Weights of a small GPT-style language model, trained from scratch on English Wikipedia: tied embeddings, 8169 steps.
MLP neurons of a small language model. Each row is named by its layer, matrix (gate and up: input weights) and neuron, and shows model dimensions 0-191. Each number is 500 + 25 x the weight over its row's rms, rounded and kept within 0 to 999. Numbers have three digits each. A neuron's up and down rows have the sign that makes its largest values positive.
After each neuron's rows, "fires in" lists the words (lower case) most often at its 100 highest values on Wikipedia text that the model never trained on.

L8.gate308:544519478476480500493507499494497462514490506536479507477507513487481464511512475509494489460534518539493460518528490459481500461467550505461497508486527500446488499490488477435479509500505458513501489509445512487487515474467494484521484505502479483503516551505520447484528504453492520490468514545493461464561498481499504477547471493509509529508507445499475493522518483529466515474540507464516491509449491520492504526506517513463488515523496488495522465508494500521478594523456459453487459511521532500515498510542526497479491534470513489510499498517530523533508494535487548473
L8.up308:541473505516523505559517502476514451472454476534526474506472515471525489463534495540498489512500530521487476503539465542470482461467535532470478477550506440483492464514569507472513499473521495503464530531477520517473503483502567451483531516516521476479508516531494469469497508486516515463530501478502494457543477492472468526474472497507507499498499470495502518553494492539477483477507499506465522507494481509480487508540548518516503483492478509461472462478465508498490539529500520502503483514508520528546502466495503490465486505485519529526548458498476544522486488504485508509
fires in: "to", "in", "of", "on", "for", "with"

L9.gate153:493548478503510528540517480462459532483544506486546463491505473496511487499488518513485515496523497511500499466476502509516495488479486481510501501526510540489432458511471464493501492499502496516484503485503471514503497475480499503469462555463524547509474462533495542495459541498477539480472518512494523511499513484468465468464489505507500503497470464469487533436531532532494453447501510537495534466551473517518497477483513523505453534560481504488530502438517480461515542484517519474478482530474488492508489504475483501485502478509477521565458534505542510521516474464521529490
L9.up153:513483483470516495474532530498508522466511509503524459476507465453495527484523528450454528484497501525524534475493480498456469500504510465537480474496528517483493479526518502510506504504476500520550528461513494499510528487464515531510530490525459503494486478451478533467479506481512495495527458513504528511498486533476478589532549487500530447489502512519510502512502504504496454499513579487438517504498522504489501504501553491511482511503487479493495496495467472530487495507535513530499497507528529501439529507488525542514487512505492480503492500518521549522469522511493501516
fires in: "one", "1", "third", "each"

L2.gate424:465507499514505491533457489526532535501510489537480537485528488531462514491521506499495498506488531531480518519487525495473495538452509511490494522505520516557541469509487488492463512465498477507514533516486491510521494520510534532485492514521484521474531538484549493480475521483508512481550514523538495499488502496515503537502487468515502494506470493509484554465485527540505535495510506504439496488487477521464499482547483479505488516545487485503489450516519494532493542500455491521481466507533530515503523511474559494454509504466476478497500510511482448523512495497505484499
L2.up424:518518463503494472511566481526487508500485511511473529502454541449486517519499491482501478499493486513509522544516510513530503510535503494512508515560514465465519542500548554482511516481457475490463450488478517513482498504494461508508544500459480488519512504538490466511538511481509491493484502484525494493437507508523505512540481501473486524516522514462492522518503494506481514539532533517446552511459515507524445463500538495493504488515534506472500504484525501510492501479503506490486497551502476456488496519515517497484503507469564514505493430495500545506581494489456481512
fires in: "the", "caesar"

L4.gate422:502502482453520511497525515486493470521503503532567505487511488484529501485537486532535539541515507557512507455490496535509497474490510511518478510479506494459512496503524515483449488490513542500542518542522510546473515507500567456506475446518483495471571504487483514505500508502490562460461540471499492491538489485489516489494444517478493532493473484483490514524510523539538515452522479471529504471500444491464495500505515535495500528504519498489493463495473512494499515494485480544483475482486497494516507499506495517508493483463514511507470492453528506507481496530497520484
L4.up422:498525491498499500485491502507480474489524506480517511511505468521549511500498532517486501516467480464543560453475515487515503496582497484498518499483559510481487507527520506528527487497502511492569462493513536479479460478465502484525474504482502498502547555434466513522478478484524537498503494529473477505535495479521527472475503528530470498458505479481462514509504472519501476498489506493486481493518493529494554493518485528523496505471512508508453494500451460533466462489492499536518500499493531537517533486539461545511512514500486532536502471528481491505459544516473519501
fires in: "him", "he", "himself", "it", "i"

L5.gate753:493483493464499497530477501515516495477493527500501489512480489510541523503475487523519554468519510489479475511484498525533519485483496528497488488474514516481524499514481470514484497464497479542499475468445535458490519498450508496506494581494514544489516498486580515527528457498445490500471538522509469469539518493475521496500485469498545516509499479477470478473519484485549522468550473541502485459481489499471487518500501458503491495466528527519475491500475487491471523476512472519512466540490453510547505495504541501495490539477460447536495508496518459530457520498458527494
L5.up753:497490470454481486559505469528514556526467472514512518511413519508526516493479479493507524457503573453535501479483489534501477462457522495494495509474490540505499454498542464492496519461480455519501506494481490455532529520476479470492503525506499489459491480510524483504532470528489472477492493526522505525474481476453534496519516451464484484509477468497501508514491479477532496525486457532513489501530535501462491469510502461513520475485544495516480476480477511540471499526533491555482519507471548533509531503487542480509466525503487502508498545500513481490515516490496474520
fires in: "the", "his"

L4.gate665:492484502491506507484522467512521490440523514529484474502489506529488451486470477520477513502543531499514488491520514503524479546481511534547488495474471516503501510492479517485471533471534495484451531517460523465458494486490498435518511487487495511519525431500559521477534480528485507489488508510488533482484474511462506488533433497486518532536493520522481481490530496541517517523508469502496503482472507475502459504521515506532493470445485506507510516478483505486516507511496483489484479508522456507544506476506499516458494502500485444472519508484513486527526508502514525476
L4.up665:486496484490529517532492490450499536507465501470464509489479485501489550447492513486469548540509552472490488498503490488492511489546503468517543510468463541460524506517483526487494480481559493497466490478505489483510459551541501481459448506529524493476484486493537511495492500482499499496498447496515427516462497463511509476469483500522480536484478489478559467501465473477488509529516472499509510512450460465493518459539498496535499514492511484440543478518506532510523468516513516505493500498484502475481483527520518448465528497515473483525460477487515509497516500484492491488
fires in: "his", "their", "the", "its"

L7.gate734:479500507520492476507489483512498498512537494500513546453488466522507483527468454494532536500521486518452489512463487484524530491476487520503493492425487505544499483486528496496474494518513525541488472514507516498502480497482529488497494488516465484532505483446507491526513494531464499473504483525465456497469513556447571466479494481490495520514500523485504492533520497478542532458544496499527471535511516533514527524515479492490469506531521532518473509497516469521517515534467511492479474513490515490508494466491459528536513523500506529469548517480554534522508489493518532470
L7.up734:436483541513485531501466478481527507520455484515556468480482515515513481477495492471496475523504481485522518484459458513529542502516523492478505502472483486513473538522503488533498504497474459544508520535526474461467477547481473554538491571474457493497481470478549461511502504534493484487491499486518516506501516515512477516456526473479533500497494515508510503524492496504567496496497450497466484488482491481504479515520472476524535498498570506506454494459503503519537504504531540487509456468518524488556437481457525511514465522511509509490517498500485506494474466480493543523
fires in: "his", "her", "their"

L5.gate398:518447516508447458533473481474488507497481499532514488506510487509521487458517528475513510474504484486511516484476540508509483452474511524483518504517514505494505478490517537490508528472530487520494525485500516557497516526483455551520484512466543535514492458493531517462533482480466484481510518522462506504483498436473494492507489483493480544509508494453489509523490512510541438472488460503489487482511496500546492542545487506452515462506536484527477460480464495547539502474504506520499485529531580527508523513528498480478471465469526512490516514480521528511514489495522482502
L5.up398:516484484474515472490503491480530509461486444496491502514488513479536504481503530434504495514495503484524509472513492497520489534481522467453511509546514494548508490477552540565467528451481480468424519477527475501498513533509501499506554526495526520518481436540496491471519481542481538466465508456503509500477514499484508468485470491495483538528488487491504485516502496496525498487504487498529487551514482509499474492544492490476521444516477509512505508491506499514496480502517460516497492482530540520464516561481484490520441520503468508499488459465501521529514447495462508521
fires in: "his", "s", "their", "her"

L5.gate357:527492534507493490517515508492487534458491497494463465474482472552506485479485479529523540477528501491529472470500494508538524523522519526517517446462469517524476516520507519514480509485488481519485530507470494465505537538468524493523456530456530488530553477478501525463477464466462488502491468516485474500480573505522495497495465489516492498494465500462493529523491495498520497512504417545531555493521459491494501545484490539543493490474475492455507509495470482517481535525446510501468545502515484466515510461493512513500471500486495522477533530459498534542486464480513507502
L5.up357:505477452486508520488477507470494502489502490493474467479472504493485514435495479514521504479509448538486520487542546516499468507530483497531465446499460515479515473532499504485521535470550470516513482466469504496480480532513516545507453530515441531524511527486470489497448489509498430488489500507553511500489491510519538504474494464536494512534527512497475443533507527488529553493468501496515505492480498494491472481516505530512467550492494479461500507502521491495489519495495462461494507499532516454529483470474482478465502450502554495451501530477519524516530519511505520476
fires in: "of", "000", "thirty"

L4.gate329:523498500499470504468526500504500543481532512521488510503491527494514460491508478489552497458529507517476467463446493502516505533466479519539515499470475522522448511506543486469500498503508464520466507477467453486526436492508468512500488481463490491455518503497548488479490477533445506502517480484523499518526535499508488459519508530485496527493528462489481488466487510478472471508498507504474509492506519481473521482480495522473496464483507523508447486488513495534507477536524441519496499501519510455483501506474530504503541528466545514470458466478501547504502480498507483500
L4.up329:534500495521467486476542517537466466503465559507458502532501466491517477513512509517530512516497537529462478522483501536507513483463474501520525472474517502542465488499472471480543497425512533518505510455481498482516508477499493508479510485512541493478499489495478519494495505492473485511556525503447505516529490523521489497528512576512448507478488464538514483464466494483496482548482468487482505527478533515474540523457485456487501464486455488531481500495537517494464534477510485513477495492492506503508517504519496474482509477455511475475483486480503531500489519507525482506
fires in: "in", "at", "of"

L5.gate695:512513478479490501501536505474525438519505507544490532525510489495470517486491503499478471547504541548501478506513528506486512464536430516472468486494513493506516458493479511468501503459473468494529569541504495480494509520475569494509520488499519520475520520489539544479473507509508543493495502549536521476479491472545504480537449506521506504538489460486499506493521499500468496482519504492516539565513502512524454514464527504521492499483493574510458464522517523473484488501493510544477478498484517522500525468514491451469504463449506502526463510535499500497487513501510517472
L5.up695:468487540489504466457466524479498504475530494494479535513500537491486526481490498493510499522481492489513506544510500498568495460525481500485469499488503521548522522503495572458493462460457530513439509455484494480515496441478450502491491461478492517500483523509552469473557558530480487501521515530501505534485505542509470477500481489476475487512535482503505530489498491476496465509492520461490526467497532501499540495495508503499495467549499463502521502492498498513531501508473534516492519515540493500483518534488496479505478512492442507507460505490514510523496530512541455516
fires in: "s", "the", "his", "its"

L5.gate327:536503482514491505492516487529509493489479488519495480485467502527484534476510492527523521538522521519501458490480477479512486516499549499501524506482491503471476511522523526469520489480469478508483518462481489469487453562444523472505514473502514523534493492466496513485527456497520541468488508493482493491493510493441490557487495552531499502458480473511468490476459468527513510480503494521480522488482451508492502515503485507488473501453460461549505504469475478465447526507460492503493467547485483503528543479511548515490489508467524510536471505531489499508506517508438471490
L5.up327:540504470528492478497507512517477543511497499507454532484483473494502493494547502480510508501513487505502488479469488475492503490435495513541517498503439489480449491548487507475519491439562515525509536498486477525432508530472538531509526504519511504512507557514521471531487528478485474535541500471502465530528505541478490527525538502522505479437519482516531484510488514553536496501496516496506507491516492516477501504467470515503501506469496476487456463478500476496501497536479511491465526519506563510543524532559531538464523481516517490470518481541488529494515495496527514487
fires in: "of", "national", "top"

L8.gate557:519518506528460511547476494507470475464534495509519490552483489530539508506494472489497542475537497489458477550503517509530517483540480512519504469504502488469487470552463495479476500535519459529506496512514474500487528474498508452542508498462485487501497521501504532499507530560509522522474498511476470536493471523495473483514485504499515490581484487533494477504525499504497539509448520548495476530449486548542467496486439510502493511502487503485477496512537505507501565503481524505485446513548508540532490506554476483451464481485495481484491549504492496528488533496517509484
L8.up557:471496494505476534573502481510500500486516471531498497513514460456522551487486475479475544488513511514513520520480504508462518495486530515482512485488501441476475469512468497448491509458489512503516483500534483467513517508481505527513474488526544487526526464495503476491522509520479556508475485530474534505499519490451528494484499453530479514488471485493436515476470517464526489510545521503506533514498529531484510527502456517503535488536497535492457466479467516517482535503472493552539477515520539498482518501492507479500488517515466502496513552510537484509478507528523546520
fires in: "its", "their", "his", "whose", "my"

L8.gate203:516488490504507501536532487511489491462498526494472470485465480502497507507479460534504525513509513483494497549494522458511496524476542535502504487489506497491492513485496504423467460489479450490529522491467531484492499527491503517466449540522517500497527474463532488463490449484501511503590494492489515500513499483464509477479489525487485518439435483543498462503492528504498512444514508512505515517475521478500485499478513530466495479468532483478464500468515487461466561483485496499494527515486489524515513483524488549507487513503512521471514512473501511492469528503479486500
L8.up203:556474486516503499516517524498511517458491517457494506551494476498479492532501495483507502506527507493545484483496517527489476499464469464464469459513521484477488503491496551511522508472523529519529524471485449489522550487499506523469481539523476535478530516482483462490501526496486546481509509492472455499511486487526467502482501497446514505536523477486454468490472479489532483549495488536451501506481520505479483464485529543507537530499493490463438487523505507471476552481535481564448492526513529486516500536517460489491491488528528476519544478487502509545465463484518468499
fires in: "of"

L4.gate268:524488491486396473511503513485517490449516524511466491516516491540483482489507506488493521514519492473450475546459483509523545499493481493540467489503460504485499507516524534525497460487506499551521492474499504479488544481516510525488482559485486470514542501492496487498520466501472529476487452513517505497475470495458515553525492475489485488512474491461476481510529486556520469484491494525517472443494463449498512509523519496516516463508500519486512510498497504555503511476481465527500521523505452550540492507469513475482480501494504525489496475530489517532423480514504490490
L4.up268:525495499516460512494455524465475486472462518482494477481516468508533547537492491524482541526483470473450509486507523520525556457519494501512506528480503508471491493527533515489522520566535481493518495495530487472519477518496491502452458522484527507477508563477447512480479523501518488538471479500502440521463451475471539505471505527529501456482489546534477515488507493511514498495506492475535506484548516504483522461503494515508544481509497506467495464511492489537542522488470492496534482481521527542492502524533505491520488456507481503505473529532489507529467484517494502532
fires in: "he", "it", "they", "she"